Weights of a small transformer language model.
Size: 11 layers, width 512, 4 heads of 128, MLP 2048 tanh GELU, vocabulary 8192, 39.9M parameters.
Architecture: LayerNorm before each block, learned positions, biases, tied embeddings.
Training: 491M tokens, 7493 steps.
MLP neurons of a small language model. Each row is named by its layer, matrix (up: input weights) and neuron, and shows model dimensions 112-239. Each number is 128 + 24 x the weight over its row's rms, rounded and kept within 0 to 255. Numbers have three digits each.
After each neuron's rows, "fires after" lists the tokens most often just before its 100 highest values on Wikipedia text that the model never trained on. A number after a token or word is its count.

L3.up1211:123096163111084089137106155123101080098165113161081102153112124139144134128131156141143129127162120129133176139087134117150115127134112144127119149094119147157120135116104104177134144155128127142034082101098143108115144122060142109155108134149141115127079117095112145125117081117089170149120134113079104164097134104104122121168158102156162110134151104104165098158146135173118161113149
fires after: "," 82

L4.up2008:127102105079109138148121154122114106131153103160098106131131154148141122151119104133153161136165110108108173113101126158122148078115115108126098132122138142120112118104150137162086107124150109150115096161125155127096128104130110103117119102110137135131107142105141145085134106122110138170136185099109070150116125108097142077171140105153128129162135146073127141137155157178154148165106
fires after: "," 82, ":" 5

L4.up923:122158114124127108186134156125133150108166140145127155121085124173137118136110115105132114126128131087126158154116122143162104123150143153133104126089078125126113148158153153131103111160146152169123099091127135133085143100105117138108123149131121086115118122149122126099125159165130125220133148154130091140129161180143132119122140081134137170152112118096160093149115157174097146103135
fires after: ":" 28, "," 18, " that" 8, " \"" 5, "\n" 4

L4.up1667:141139127148082121156142148097130120086111109126111096139134125140146179104131159151122132158126124130141130147097131135180144114106063147111081133094133148133141144116105159109104126109168125128100130132157151139133121120085115099120073118132123101128156096139150128096124153146136147206115100123094095143161107120144146129158103098130132183137135135124107152125155150149153156149159
fires after: "|" 24, " |" 22, "." 10, "\n" 7, " Mat" 6

L4.up661:115099122104114087152083134095149085120116141151109125134153117122114089151128102083158130125134141122143119167141140111128117111147096119145115162092120155113094181128128112163093102160157114120098094146148146088141146148092149113111109164153101135100130079148163143146146111152137128144157154147097125133100145170100121082117128114094136099098126110136138099139128116190156133148128
fires after: " 1" 16, " M" 13, " 0" 8, " H" 6, " S" 6, " N" 6

L4.up1858:136137109096110126126092135143143138125140110136097129117135150170133151147132143123112100140152119129143104142137154122134181115121091111122119132134169126126149100158143123171139144133090127116102064150116158068128131127108139109190099149091105093128115113173169125116133102065132139127112111137149112163146096117116164167099148117096158156166113103101118174109163119094175142099119
fires after: "," 39, " was" 9, " x" 6, " is" 6

L4.up446:125099117123170129102098157135155118143130072136155145149098129151143151111111147154116137119155109137137106142102159139156129101107124125141155134159124151121110146106155128147178143140124105136084070116120171057129122116157136101172083101076077178130134134153142105132123090097122111142146078103153119135143121135118137090131146096130139098135147123135141136138168189145150128129141
fires after: " was" 36, " been" 9, " is" 8, " were" 5, " be" 5

L4.up1504:115105131106164110139108146118136128144126154145116110144125153136148164176151134133128137159138131101123155086106169129144098105099108097103148113123142153197061154102115089155096106170168113152142088157129135110132140146125131162144116111116130082125102157131129133103116091118111148140150097098106116138107146100092110099184180137180146091140140083055135098145136137141130140061109
fires after: "," 69

L4.up1447:093114123088119108121085137123132085120142083169110074131096137158137115138128163127140118120132113117146111164160131096123112131136096167126117136110117154140138152138159089181116091137165142112073114116088173110124143108088160114116070088124142072099107138150137127105135103157058159139126122133101112159121118118149110116166133075127129121162138138090159123161168154150120132132130
fires after: "," 99

L4.up1427:147138095147142100149074151110101152128128143132080077143103159142169111148105176138143142141154122079127114116135180124112120107122125111132096131155146147147103114095112084140095115116124148108092121155128163119132142133089160109158109093116130068123124139160108151113133101151111179154143135149125138152094109126134126148131183126114105144128162151086117108108148165106150120124096
fires after: "," 46, " and" 6, ";" 4

L3.up1197:121106124114124159125126106124138147118117131158114141117122132128105130111116113125140109105149110138135117149078157139105147142173153113131142142105108166157081144120093090160112139138137117090101169122145118119102150134074113149169113131161130089134109132139129105164142061122123118149074096172127150126126120153150143134180172128125119138133124126121115069153087199154113125112142
fires after: "." 23, " \"" 22, "-" 8, ":" 6, "\n" 6, "," 5

L3.up614:113120121115136161084091164131086130159123064165149136126130155130113136163121137109132174140164154127156126144131150141142108069084144124118133111123164125102104139149110109173155136125139105119117081148083125078096122152130121111109130166105126134138109139142167151121124127102112157119152136155081106140143138122139144117158132128080111128106166144156136169140144139141117134149121
fires after: " |" 30, ";" 22

L3.up593:127123123179128140109143131117108160112133072086160173124119129142136144119114146164157097162148101144122135159086120106092135121092129139131169156128122145081107107120153136147192117113082126096142139152145108114111118162172088154096134143130125135098162156108130127094120137119113122100121153122164125137086139122167176113098091147083135120116144120116106145109096103110175126120112
fires after: "=" 77, "-" 5

L4.up1520:109111191136104121118123171134100086087130082139156114160097134107132095104124104141155136114123081080141118138136128154165114135140127125147173126112125122124094110143158088160127109149179137139088158146117111074101127167092080115160134115142111139110121100148185122116157120154086146160122111152091140151142134088162120146184096115185086125103167126133147153145141169163092165136162
fires after: " |" 24, "." 19, "-" 7, " (" 5, " a" 4

L4.up1335:151160121158084142119090140099144095082115090130150125121121135091133153132188134116156112148136142139190112134139145088138116100139105123124139118077121115113132145114125157113166114109121133062130125138131123108124110181194106106163142164122128173119111125129166119136154145140146130114167141132135137148143165126129133129148105108088126094094158137124132146132120094140145139116128
fires after: "=" 100

L4.up541:091100118141133116135144168117072081135130118131145111142103149146135156152150096105152139141142101110123122139156149087108166125117134153096137182104178090156122122110100139140160132137116147116153150117128119142130118140162087101126106136131124101112124145176112152111171174165115153149107095123133123129145171108133159142111091105158097144119168151091142184184105128145141141154130
fires after: "|" 35, " |" 17, " –" 7

L3.up1751:114140094139084146137136106126108116111090088129126171143100153119118145153159117133126139119132165161170114138126144146119159126161078123128121120108098147090125149129138126112131128132158078098147098140135099124115134147126076116137152134126095155098113114118127108083145117139114163118147104116127083145155149161100153091139186087113162145113166103063096108130128114167117143115124
fires after: "-" 40, "=" 10, "\n\n" 10, "|" 8

L4.up366:141111113147135130184102124125127107133150147150139100107118133166131065138133149098155130102128162113127078161123117140116117138184105115099112140098156155133093169107103090151099102125163095116069129116120167117112136094063148149155148112122109097133128061138110111134160062180108155152123111148081146143120159142129128142099156145143111123163139143086133115168146194154123149111114
fires after: "," 65, " and" 8, ":" 4, " that" 4

L4.up1835:104077147135079135146116086094107127095136120153122150174131131129143072091110105127151112135151144132156164139136127135096146113103130110124143100102116157180122185126118140172117129138167181051106130137139146161117143128102094160125168140166096115116144141114132159145131145187069137133136150164113095136097146165148137046120137126130192139101130090106143120152155130143127114178081
fires after: " the" 36, " The" 11, " a" 8, " an" 4, "s" 4

L4.up1497:106071127141088085107162120112101109133123130146119171130119144133139135155117124122149110117154160110142092117141096117093134131123102103096169151149158121132113160106111142159140115120087148097099117156106196062084120138143132127136132117121131094116080108126133123115183117145093140141103162116123110142114144106131118088114135145122132111102120099097096166121135162141155147164121
fires after: "  " 54, " |" 17, "=" 4

L3.up364:154109151071137140140128174125139111130132084134136106132171129140149098160138108150127093160136134094150155122137117119077106131126085121113120144084158147146095126077158112139141117142121119115112150141095122073122136168151104132087088135177101128127102141121109122125142149153128146178136145121120087148161122129114094134132125126125137157117177139113111180134126133157134128134071
fires after: "\n" 57, "|" 12, "-" 8, "th" 4

L3.up1094:122134118112119141114112135136146134109123094159132117138128139110116156143140133163139133103116119162147087158103129116167109085142161135140141149120121155094127173141091096108131141127123122125097104129129111057098122153173114111181121145154154147123110121148131125108143076132079112123154133065096108151134128178136162106110090076115110097132150157103144117121163153140125117132140
fires after: " |" 54, "|" 46

L4.up614:113155110127131119146094158088114106122120080127110169127098178127167124170124120112160116119136124112194150178096158095136118103117160097178176107123105120095109138110149120190170118151102143155115122103120135120101154149106112146159158162136097122096077137109167134128115128122084131095116170105115102115130187146113170105140112165117140085085139140142139124129133112131128182127140
fires after: " |" 43, "–" 7, "23" 4, "." 4

L3.up166:124091157123101158099105123116143109119133075168089100133140135125153118114112115107161136146152126124141127146123153124113138111135086178132121147110119114156130141121113113149147110111170104075066130146144144090109128148101099115113092151171141116136131151165142095113162134151115106141083123113084110148177132150152163075149103127134132178136143092123125136152145168144145149165166
fires after: "-" 78, "|" 22

L4.up381:134151113119134107139145172099135138101143106135109117138127150139176090120159151126163126129159058083144136114134121127165130100100109134150112154106161132153122139111141135138130129154128110138083083147153129146118118101097134101129081095121124111116117113101129132094123165115146139174109106115111088165193113104141108165146119110132201176147132147124106113154171155153160156117127
fires after: " |" 27, ":" 13, ")" 13, ";" 9, "s" 6

L3.up1987:154144133137094147128099108138132120107097101129126118138114160111142157105128118154132108096155152147120108129127116127169143076100110098126146126111096120140138136140163151137148115117131094108117126159095163098112127155111110108203102099146087141140137121110128124112132133137105145082097109130134130144109115129148127114129123075108122123110094131152103146113142116124159139127141
fires after: "=" 63, " =" 9, "." 8

L4.up128:124101103152068104142122100109164137122142126154075180181098141135146133093107120141142145124155104114132193123128123138133118116116153125152134118100115162192123146100148109149070127139158137082098106119116132137144130128077186157113158110143102086148143142119126114184123149132082134152135131082106103105136147139100145110145142133119181138142094160104142119139159161127149149114103
fires after: " the" 27, "," 23, " is" 16, " a" 9, " was" 6

L4.up93:131169127129112141124137137136121131128148091121103136138123165086142159148164150182140116148148159142127129157093103103149174088145095118132128148126124103172113110111116146156188139126120106058100111150128133094153110159175069116159114170145105136129110141143132134120139099130125140105123130153143102133125138176159167161096073100139159123118121123078106156115118131110162131114116
fires after: "-" 73, "|" 13

L4.up1916:110152157143144106090147155114121084134127117118132116135121138060137125119124132098141130132148101139134098136149148136111103110155180117146130139087150116084090158118159084125119124153170130153129140128112117130102134135133117122130122115147141155136107121135112119111126116144098155122156084122096119127097133106096136109109094136134109172140152129120153092129115165113124154166132
fires after: " (" 30, "'" 26, "-" 13, "(" 10, " \"" 5, "hi" 4

L4.up1728:111126099098122090172110118119138073126127103153145131120179124106125146177126106074143175130136133095129108113157145094144080118125129136117126133097145132151129173145173128138049141134107126140076130109141127054132107136112135121138137159126138132122113110133129150144163141138134127154167119118101101166138147136160133090134162131106114091105157113115141148138138147157136143132124
fires after: " 0" 23, " 1" 11, " M" 11, " 2" 11, " 3" 8, " L" 6

L3.up1189:133165116147062136128149109123114109101111131114165181127124160099130164156151112153157135126129097137148086177097122114155135124126107121135162148120100154113132106132109177102149137107120115103133117134111135105091141140157077099188127174160089196135128102121144115127129121146094094080146099130149120182128149148121144137116111115111101074125150086135130126113108128140133127111159
fires after: "=" 84

L3.up1903:108124119130100123124156131116087128114116121132144187143151122114120146126166124126123115126132121120136100134134144132102153093145134110124196148123085113101141112134121161146146137108127102080143103142129131113121144181142081140124132115156088167120108104101133134113157127166144160089109113135166131155133140122121113116159097110104139135082122106113157109139140112134143142130096
fires after: "=" 89

L4.up324:130103154110089076135131154109153021114118129124139144127118135089151102125130134106153141172127127093146132145127161110142052153158098131122118151098141107111124185133121142125110150138146110159090134124135130069102112125078055137149094124133164126106128087125127122139179120160115120147155143130071107148168136124107149095127135097104071086126111119110152072127124125145122149130170
fires after: "." 60, " M" 7

L4.up1932:139100133087124161153121178122109123115137107172080108143179121142164106139138131143154121165141136112135129151161115118126145154120101130102113138104147113115132130093129091158158149141129131119101075172131104122126116146179158140149094113140150111108107132161131149111154135142116106155095126140096074132176143151105077156124132133159140193127147105079139133160132171148189163118114
fires after: "\n" 81, "-" 11

L3.up1293:127104122142088134154118131123097161130124089160098102143155139155137140146113134136151165154132097126153148143126157114105145123136054168116102107073162099175150112098137112133140116139138096068066123119117125125144135156091123146123073121103142099146145121122125121124128146146142137162093132102125066140164129163138138084093165109122153161111137157125168118126154151124168155127105
fires after: "|" 27, "\n" 23, " 1" 8, "." 6, " |" 4, "  " 4

L4.up1663:131139128087140087150126143134111074131145123144124142158161131079149121141098124102154158101145084093138103133139179144120078098161122129120119131097099163140111184103163085140122103164178109136085137144132168133125132118060096156084142134115147116128122145139106140149137093159122154152121079134082125149126151129145118115112146102153076150153123112135126111141123162187118139133144
fires after: " (" 40, " \"" 21, "." 7, "wh" 4

L4.up549:114150157138166129162126139127107140114166115150130148142089166129123126104144142102134144130144143089151107143141149135151123065168139114130133160116085144137105162121135113151124145135167130167135152138153166171148128116118126127131153131088126121106146115170138130110146114147065181189134148140124140143145159183151182099131179096143108176135117083061135142144116136192127143089144
fires after: " that" 56, "'" 8, " what" 4

L4.up1919:125115106114099084133099157113135119142138089146125136117119138169132172161125136100129101152127149101123127130196151123152110121177105126103089137100115175159104150141127104140117130112132133154095115111100113116103135134102183151115146139115113079090102121147141119147113079126121155175172127120100128160130130133096107121135165054110097133145121119086116100153182147181122138080121
fires after: "," 91

L3.up1591:148142120168116190143091107115095095127130099114123127138085141101120124116105124152129130122134136158137127143109123126159161093122060149132124168165130137127138107109096167134149148100117143083135086148117113104122104128155130079136117163138096164137124163145157137136141134123100165089099126141124130168094139129139125138124083137105099100078102153154110114132100139113148117124136
fires after: "=" 88

L4.up329:138115128115111127116128149117118101097095103134129127126111122106127121140119136102155117078132100133153095137126123122131066098156135133123158164127121148131075160128134115141141144110176148100077148161110129128122141165133103153094127104094143111129115136141126106124160123119129188117153114147087127152130116109107124058129120103114116142109147106102119139128142205176115118128092
fires after: " (" 39, "-" 32, " \"" 9

L4.up78:100169118134086128148140143102147116095103131127084142130123158146161106098170158148123112155128143121117125142118130131149156128132115114154113110077130135158140134123151131133070141105156142105096112120181122137118137130084127106144073092144119097144133071100137112091131138191125131184154096075088075137110118134145125130117105118111141175162123107123104092155144162192161154121171
fires after: "." 50, " |" 29, "|" 6, ")" 4

L4.up1309:126127138118125147129151149112136115127135097148128125107163116143117165138126129172112139155132141126115107138116153128190137107171128100143103145127086142121112138099113046134053123152109144155065108110139116058179141123129098128185153130125116134111134089163152129099100081145079092135121145123124131139094144177146159128104106078187154176155138175107125103123110149183120155088144
fires after: " |" 87, "|" 5

L3.up2000:137122132172083116136143120094130082081129133132161138148146131136154150100120133098174113144165114064162101116171152101118133108118061110108139125107107136164103129131112145137157118132132084100142125122158177132106121171154099126089111164143096149136128084120140112150158131153123136116128127184151103181105144124137140077142141129153099107120121102129127160164115120143140157124127
fires after: "=" 56, "\n\n" 10, " =" 6

L4.up1334:115160166123128143097138065114120148105104153139121180141120137117153084125157137100159155172138142141138136139118128148164132148120160122152160128139088157154119188126120134126140133159143151087114107109170147141139115140090109123130152097179131139129095123133149129155147160087099126143172124122112128131157141162147163106122103173113155165095107091089130110154140135110136131137129
fires after: " the" 60, "The" 7, " a" 6, " The" 5

L3.up1172:135133111082100133146150138112159156124114055159136098130143167134150125161177141137158140116148131081124114123108131110111092112129142152131119121114171123119115191127103114145139136119146097141107096171141101105135123138072133104115087110120148061122098135106121111118124141134112127163117124103114066139192110122109102134124120095141162170140121096096126117126141161151177150149110
fires after: "\n" 59, "|" 12, "-" 7, " 1976" 5, " |" 4

L4.up651:117134093131137128136106173135102116106128084138133132124127119122126161137109142123153135141122177107148105158119131127163135086130058120131106120119109161161050154086137129106109117134154139144110105169150157147135124161105123106095130132073128102129122127190109125111119080159120131165164133151103095154108130154151160128140202092081116142160150152088148139117146138172123140153108
fires after: "," 20, "." 16, " that" 8, " but" 7, ";" 4

L4.up1986:105146102104087145111137148121107119119158054155119149117149148137135143141149123114115128111151120104142125124118131077101133078139130128145134158166126125155130092092110165128162133096171131112072159144100196110129117143112117095124084149118164093134170126183128111132134120191120150113124109108069116151163127162111126155115132131184159148161109138093140142108167160141159116175121
fires after: "|" 33, "″" 15, "°" 9, "." 8, "-" 5

L4.up1060:117122120114080141111111161108157089127176098155109109131152166145124138163138161112121121090154185088150111133117140143102119135135092139147123112106147100178140155138139156152164140114136118051091137158131158095135119152107119106146079139127122115116105131153127121148145115174124188130137168131084083123127119135124121164125129131105126150135127130088174142109159129119185138155078
fires after: "|" 78, "\n" 12, "-" 10

L4.up775:148115094106104094169096161128147131146125054165121147132158149129152117161146173105150126134149122148143131122120118125141116135129123127152094115098152135186120185060113096128145132115156172103098111144141120102126113142150139135129100129148146093104097122101104111089096082116076135179133142123146066130163111115082141134120158115137106140099167119098114145128134130168188161096088
fires after: "\n" 100

L3.up899:125137132115123137179154169130108087113153142149072127114109134140123119098118106125160148140135160094165127166126139102132172129161116142148134110140139111133124158110138134124090107116154112110085117145180112136098141145116123103134076129185113141110131094150136098116147144158105132187131100131065071128117133158096127110136107120139142159098169099166136101141120112174146203142125
fires after: "\n\n" 42, "|" 15, "\n" 8, "." 8, "-" 5

L4.up16:119159126130074161158145132113110121115125095158128114150176149142146100161096095094144159149121117132130146132134150118157115083165127132154096117097131129185108203130141112119107108126148153050117101139166110116166122164157115114142104159162118155102134102156144131137117147142128140165164132131051111168126132165086132118172119164134178149072179093100142079136121136153154168126106
fires after: "|" 44, " The" 15, "The" 8, " the" 7, " following" 4

L3.up598:087109131143118141147115159105112078118110085127121140157121176149151153113157108133126109135152123095138125130114168117122139089106104107137163156161109105149128139139132099144138157172135139120125157108085142084088120151150072123151131178143138136095110160100125132125149143109059104151148127106125147150107135144100135086135093129138110125137132141113150160131119148116131103144122
fires after: " |" 67, ";" 9

L3.up1825:136111124141102072136140170127154095145145054128151140120111154163129121168121170110156136123130108119150133168116169115106120091152149156157148144100128144160112158078147115156120129143134146128085098132125136121106146124152120115129092144120125092124095111134111137116119055132061098154147093118096078119146152123129150113146113084128140099117159141122143109132155134134174154131096
fires after: "\n" 63, ")" 5

L4.up187:164175130147091114119131102113155105136097128116118152127073140086111148131105139095141160105137123166137116142115123126110156095149119112162166176090131143136135143088139138143164122142098129054113114106145135157145134145125067143138154152159125140107132131114150138125171093146130139073130113111141150151124166155136161087125129120110148135066121106116133104136114117134118136092105
fires after: "  " 29, "-" 13, "=" 11, " this" 8, " the" 7

L3.up887:137130103061129169145128116145116171152148086125117127135179138127123162141107128127117190143154119143130117097114150185117082083139154108143113126150130123136102149123090085148143115119148122125087068130130088082120104123147159142139127107092141128120123157098126131145119089104141158125164164135128124163150109182114131136109156102077145122150147165134173115129141145095162100156094
fires after: " |" 49, "S" 6, "Y" 4

L4.up2:139117131154111079139154110106140141128127117139132169149116152137141171152129133149165128116154081118114148158146144109077195126090081191107133172099126134150124119129117106162153124151077079108107141127075131102116141150140114143112131153131120102137103155145108143141136139138103158106141132152122117151132142131106145121137102127163163113150148145109107128142104121122128129145101
fires after: " |" 40, "|" 19

L3.up1050:126145129131120144162122152110141079136110097115127138102152124135157117137123139110160121112132140111117101109145109128141126135156098104105087124113183121159151143099138151128094113100211125120083094134168133110127102134104135104125094110146146112154152063118136118119126133203140115232121108140046103134142117105140140124117117141129129181131136126084121124144131170170146135169111
fires after: "\n" 51, "." 16, "\n\n" 14, "|" 8

L3.up1454:116129155125133104172124137107163100106151103126127147121149127134144182127147150126121106133154133102125111114140096127112112116149107122134107137087138124175096139121144110132122104150142128160120096147183110125154120159093130109111097156155127114130115115084118102133141159151092126168179106084068097134119130103117158155182117098142162143137116117098101133137129130174175142102162
fires after: "|" 59, "\n" 16, "\n\n" 12, "." 6

L3.up1722:139178106152105132120149126110150087113100131110156182150148142083132148132148106089127129107155136088138142142144134099157128105091121127132173157097131106124107143125093159113174132138091089110139118106160120140118119115113097100135116172141109181137118114106112130180138144155150143129169134147142104123130149134141121125144114079101087089115145121120111134129111129174139120137153
fires after: "=" 53

L4.up1174:103157129158067160103085110088124108092127082154146115127107156077136131120144096092162119131155106129170099153116142102138107111121120143139147130108105122128098159140119159112163111111130136095126102168128120107115111173158091138151145147124092179135107103165128130142119149160118151112180159158132129161140155147106140117124088085059117110075158124148146130113099125166151141121143
fires after: "=" 93

L4.up403:129097130127107093130117133123144065133146125151117114123125138080126129121113151082132135167157139123151097142138186140158142136131095125119129142063134137141132195115133154151093120127138101143102103136167123072129128130044139125143136143121140135105113092129143122144145148110139108153176133121122115139150154148115166073131162093104102093107154122103181078158125124165122141108133
fires after: " M" 15, " S" 11, " St" 7, " D" 6, " R" 6, " J" 6

L3.up422:112074126105082140130147162114114124127114085167118090148156139121139131153137133087130126130159118097131145127130164132111153094138112128126126138085152126138122123134131164130136103107182121102063120154092150096140114165077086125111077131111144097130134117143137130111120130152126142149124132119100098146137110114138124102126151087127110152115122136108162153155147163140146130146084
fires after: "\n" 43, "|" 23, "-" 18, "  " 8, " 1" 4

L4.up985:122136120090138110158123167114161161117133103179105126124173148149160099156167190107143098123134127145140112106146122118144124156129112116134125143102124089155098161113163129164090128166166168118107116135144132135121133154107158130117091107120124075111105138143108112108139124136086140162168137116101085134111122113099095145130115128137145128151138108061124104172180122144190170114106
fires after: "\n" 100

L4.up1108:114139157169147098117091105116154115110102123119129186153119128111134121105092109153132120170133131138123131105126147126118121111125176095135206152145087142121134147136147127146138124167104126101119105135098129136141122128129081161135152132131109165137122151117162131129150108125132107098150122112163153146111140125150158080100123100102137124059124160119088176135139081118141111110146
fires after: "=" 43, " =" 37, "  " 8, " |" 7

L4.up1711:119126135118099099185100104098108120112100133113136141153083144154134123097106095082137145148132172153137182110139145064122153111156115155111093153136057127133089136128143116153117130135121156078128145138151109142165143109095104101123107133138128121128132102146143136123172147162105149126113137141148115100165138158120159052140104128123159161111161096082131097149118119116115143101114
fires after: " the" 62, " The" 15, "The" 6

L3.up19:115122125153104151142125108119148121108133083122130146142127139098141172117178104083138131159146112109158121157117114106170129090125163135140167128122089125100107165155141136136182119146132114117118144138143099101089138169135057118128142189130110160135121114101135144157156154164120153095176121118141108159100151121125128127143097084081099073111134127122119162143142110137123146132149
fires after: "=" 98

L4.up1055:144106100056133097131090112129160164158140118177143148141189147142116121174118122117147128145148142152142125112125125120104087133118165112132130126089103146129117147066118070100154127160129126119132092127114134102129132126158179124090146163161139109137135104128154140131155081122104147108175216146127126131117127130106118088169152134102148116088143129136146109114130148136123120126102
fires after: "  " 64, " 0" 7, " |" 6, " —" 6

L4.up107:108111180154094120172136159094130134083144139145125167162143136153136119132111090101123170147154149099154153143121105177141126153128133179108149115116070148156143167077127104136097111170136113125126133140155122161124137117136107150120133173126155125123134122135145135122135135122127126163118132105126103113160158146111126142181171110090109172127169129086125088128144134194112114130127
fires after: "'" 13, "We" 11, "I" 8, "ve" 8, " Got" 7, "in" 5

L4.up201:136141103129086124144114163129144136105163077150089141112139147132145119173163166114132111115147125166123115130121108094107164119097096126134119129091150131141091159092102106147125096109147155095101110137140153106103102169160132103103081144093118097126109092165126147096128095170097102151156130113125100115133108093095132166130137107149101121134171121074140106146149139173138185094101
fires after: "\n" 99

L3.up1866:113120113149108132113101132090093098117122123129186162141098129123136148145105127132159102144170092089119117174128162103107157077104132132121194164112152120125137131092119117136149130119087117104144129163124164103136112177153091133090141191110077124133077118117144158153158140133141118110117137145130131155140191140148143111142130111130107122096123128106128179170105100167128118174132
fires after: "=" 79, " =" 16

L4.up154:126144143147108143154113161118132140125155110135101124112137176172117118155143154117130172124153132109139168128115117089157107129102078146160125126142147120170116157090095109146129094118162114123097113134151141121129150167140124140130103124103122068099165082134148128107114068176049123163147153086066096132104142146079152156178121149139159135121128101077108122128147109131131154124092
fires after: "." 36, "," 36, ";" 4

L4.up1412:119163091104100143165135134138144096149173055141151138109157194116125119157141112112145144175135156107145131087117169122130112088105154088145148122113107120120111150092104107126151139092155142124086063153115098103149136128153160158125136113131138082112078101156132141142129103127099123123165149140142102138168136160102151136143125141141187134089199102100158131126108108112121142170065
fires after: "|" 17, "  " 17, " |" 12, " hold" 6, " Republican" 6, "%" 5

L4.up1908:106138144140108132147085160099110117081177134160104123135122132150102093124091100089149158111151135076166128166128137133151142147139086113116082134136096168153113132122114118135138095173160111138109132142090126112138111111082134126110141157120116105115159090164155124098134104164100138171105088134098099161115155165088129115126145057111103153141137108136150111121150142222150161137139
fires after: "," 35, " \"" 10, " that" 8, "I" 6, " and" 5

L3.up608:155162132111146125143092129112092132138129130158112102145161157157151129165135148111129115115153083113128084103119185136132100114133109105126112150110110144197113115087144077163132128158128161137090107144095145092157130122059162124124114099124128076094117159145116136124138099133107157152132118120133115162127128116139119104151178104167124163132140158089120161118140162191146144072156
fires after: "\n" 46, ";" 13, "," 9, " and" 7

L4.up1732:124135149107151121146101142096089082096112122132127110133171128106140099135122120124158144130142101088134103158130160120162107128108101161100103165071131133138103140122133130124117126169141097126091139105174131111119153161145137096123098088145146109122112103155152152069186164151107167150117119139105071160153173132170153143102125159091135140136161139107137138175107151160105131131115
fires after: "-" 26, " |" 23, "|" 14, "." 7

L3.up1297:129126126156098107104128116137153094107085115152150130129109142156129149087123161110120120102136135120165144142083127106131147127157080125129140118091129127142146153118110104109124127105151113119120100154117113102127117158133051119131114181143155131126142107138118103140177060154099115113151150093124138126103163139119197077175131113116106091077131104115129115164114121132082153113147
fires after: "=" 64, "." 6, "M" 5

L3.up667:128136120131167156143086131129119115103120080181129150123109150112129107125109102148147152136133124111135141186101163133188173078169123106139155131144114147133115127134150116138110109131134159114106117130087121133080115106134105126166138128145083146112112128147144117105132096118072137154106077111072138127123172153144112145117077145160120118129131148132118117132145175133145147113133
fires after: " |" 31, "." 15, "000" 6, "|" 4

L4.up1190:114123118132098081127157152098128100122150114148100143130119137141168071141099159118134138143152153116129155098148149148112117132116138134133122145172107126111140182074145155134096138109133111114123112150116206115111137165088127121132143134146101120115122117082117118112155103174115120173126113112116113150140165114121122059138093133153146147102109086112103136147128126171145130122180
fires after: "\n\n" 50, "=" 35, " =" 5, " a" 4

L4.up1651:132106149170132131142132110116137116120125103118087160149111113136118097102142133099134150123149138133131116140113116137100177149176125117136144103117103106184133142120149114167116115143146141086148107076108102162104133114081143163125156119132152125125137109097149136167157134148092130150117160161122111135165123155142145081098099121134140162119142067090147136158154139145124122104100
fires after: " a" 27, " the" 25, " or" 5, "'" 5, " an" 5, " of" 4

L4.up1337:149154103117084133153114157116127083146142085169096128130158131118141119168155136142128152110156146091138146146123143115125144144116083142128100157112177100147067110103128103167142156128143126144084112152142112105128096137119099092118111130079135076104106117138150128112127095119101136155100137093095068149172142111137151134110144123139076159115145143107118130119134158130164157147099
fires after: "\n" 44, "|" 25, " 2016" 4